{
  "num_hidden_layers": 13,
  "hidden_size": 512,
  "num_attention_heads": 6,
  "num_key_value_heads": 6,
  "head_dim": 64,
  "intermediate_size": 1536,
  "vocab_size": 32768,
  "hidden_act": "tanh_gelu",
  "norm": "layernorm",
  "norm_place": "pre",
  "norm_eps": 1e-05,
  "positions": "learned",
  "qk_norm": false,
  "attn_scale": 0.125,
  "bias": "all",
  "tie_word_embeddings": true,
  "parallel_block": false,
  "init": "normal",
  "init_std_qkv": 0.0148,
  "init_std_o": 0.00291,
  "init_std_up": 0.0148,
  "init_std_down": 0.00291,
  "optimizer": "laprop",
  "learning_rate": 0.000713,
  "lr_mult_up": 0.924,
  "beta1": 0.95,
  "beta2": 0.95,
  "lr_head": 0.00658,
  "warmup_steps": 245,
  "schedule": "cos",
  "final_lr_fraction": 0.0,
  "batch_tokens": 131072,
  "max_seq_len": 2048,
  "doc_mask": true,
  "train_tokens": 719000000,
  "max_steps": 5486,
  "dataset": "wikipedia_en"
}
MLP neurons of a small language model. Each row is named by its layer, matrix (up: input weights) and neuron, and shows model dimensions 112-239. Each number is 500 + 25 x the weight over its row's rms, rounded and kept within 0 to 999. Numbers have three digits each.
Before each neuron's rows, "fires in" lists the words (lower case) most often at its 100 highest values on Wikipedia text that the model never trained on.

fires in: "him", "death", "back", "into", "van", "earlier"
L4.up1457:521541500492499467529534515526508512497469446549498438495502450472496541483490474489484475523509476452536539550491495520484497485526506497479472528496457515510499491498498497441510520473460526512494498509543474524471520551457492475496476493497467504505508527515484488505531496488550511530503480520501493502509514473528509471475511511490483477472483447555468538529484514506487509515514

fires in: "march", "place", "patrol", "prison"
L2.up674:506488497530513466539488503512485530499474531545503464446501506479545461520511505499497521513458508500495512556482505517530561480525500458507498500516491478514529450474481509488511464512484492504487494523506508500501506493492513511469477495508477499539476532479478552508516489486481530520493483493494491480500556486521472473545525489500490494517535506467521475508491490508495518496518

fires in: "also", "first", "saltasaurinae", "pearl"
L2.up525:504522510528469476511522523516524485442497513512505487505509512529478505509514487503488511503500530500546487487490501507548500534510531504513515545515458537480491490535535466508516528486473522511511514521475508471527506534513477557495482477509486517510504537551533519501516534499505516505532478495496456509461464501486527531513549549557476494498491508491463474511494521495501497505449

fires in: "votes", "round", "turnout", "he", "out"
L4.up1175:497532464510480503539486487506472479507532453487485501502490528493529524510515486505476526475489527486519461513463505530489493494486483523514503431521504522475498497509503480503510501498466526495525506507554500465531495484509494495497474493492526533519513460471460465509525488538476492474481477539528524500519499504511525462487545496465481522501529531520460479476490479512472495476533

fires in: "best", "ekaterinburg", "year", "cause", "aws", "awards"
L2.up1191:511511521465553474511490496504505510473481481541511458522496517488515479494518516463504553535449467493498500456502495482534551543448511520550541486466549453506486515469525528495525526509490512474479474513461515445517463494533494515461530505458497552529499495499501547513501467508471541511476508491518477499540489531505493509492513530518465502526503440475492500484499496500510506526504

fires in: "long", "son", "signed", "appearances", "hamburg", "member"
L2.up224:526476481496505508471529516492501437494509508519495485515503505480501478485468525479499496532467499521507497477538476532549502489518542486500535468507467448491535514472495477506499516510527483497533490488525451539544521576480498511549533529501484507512508497514480518495504491505544459507523502506530496488492533535522521495525518499448500518488506556538480472486500527496483511482475

fires in: "own", "no", "episode", "original", "gosport", "karvelas"
L2.up98:536504500545507515459463511521492456486513489484467485469505506474540501490517456483486521503486499491484523509500510509534503518528547487492504465517492483496449486550485507525492507465484468453507477491498491530520512535506523476477496501481467484511472522512518534468483571484493515489442508511541514503504523482485529494474545506496429493491443487508536495492470472526537515451510

fires in: "republican", "district", "karlstad", "parish", "married"
L2.up1159:474527486502506538534544496520475505471484471475532491477522488486482486486498496501459501464512511474506500489484493523526539485502538495521549474539517522488494479491483497521504492487530546512493536503496548482507497546520523496504480563477481497499454493482514504478533507509522499521496520517519511496539501489523486518532529557493474470534499500516485479448498459505509473564479

fires in: "are", "use", "investigation", "drúedain", "men"
L2.up979:502506519491535483493499516487503516496506506488503493478501463514488471504485469491482502483531469505512495516500502513531498507497498465531460504542473524503494520514504515481524493482509478488462545501506529478457480484582531485480486513481511501484531471488505493490492495535513507471507504541496474520488482495513494501492526531519501510531523485477472500541507502497502501496534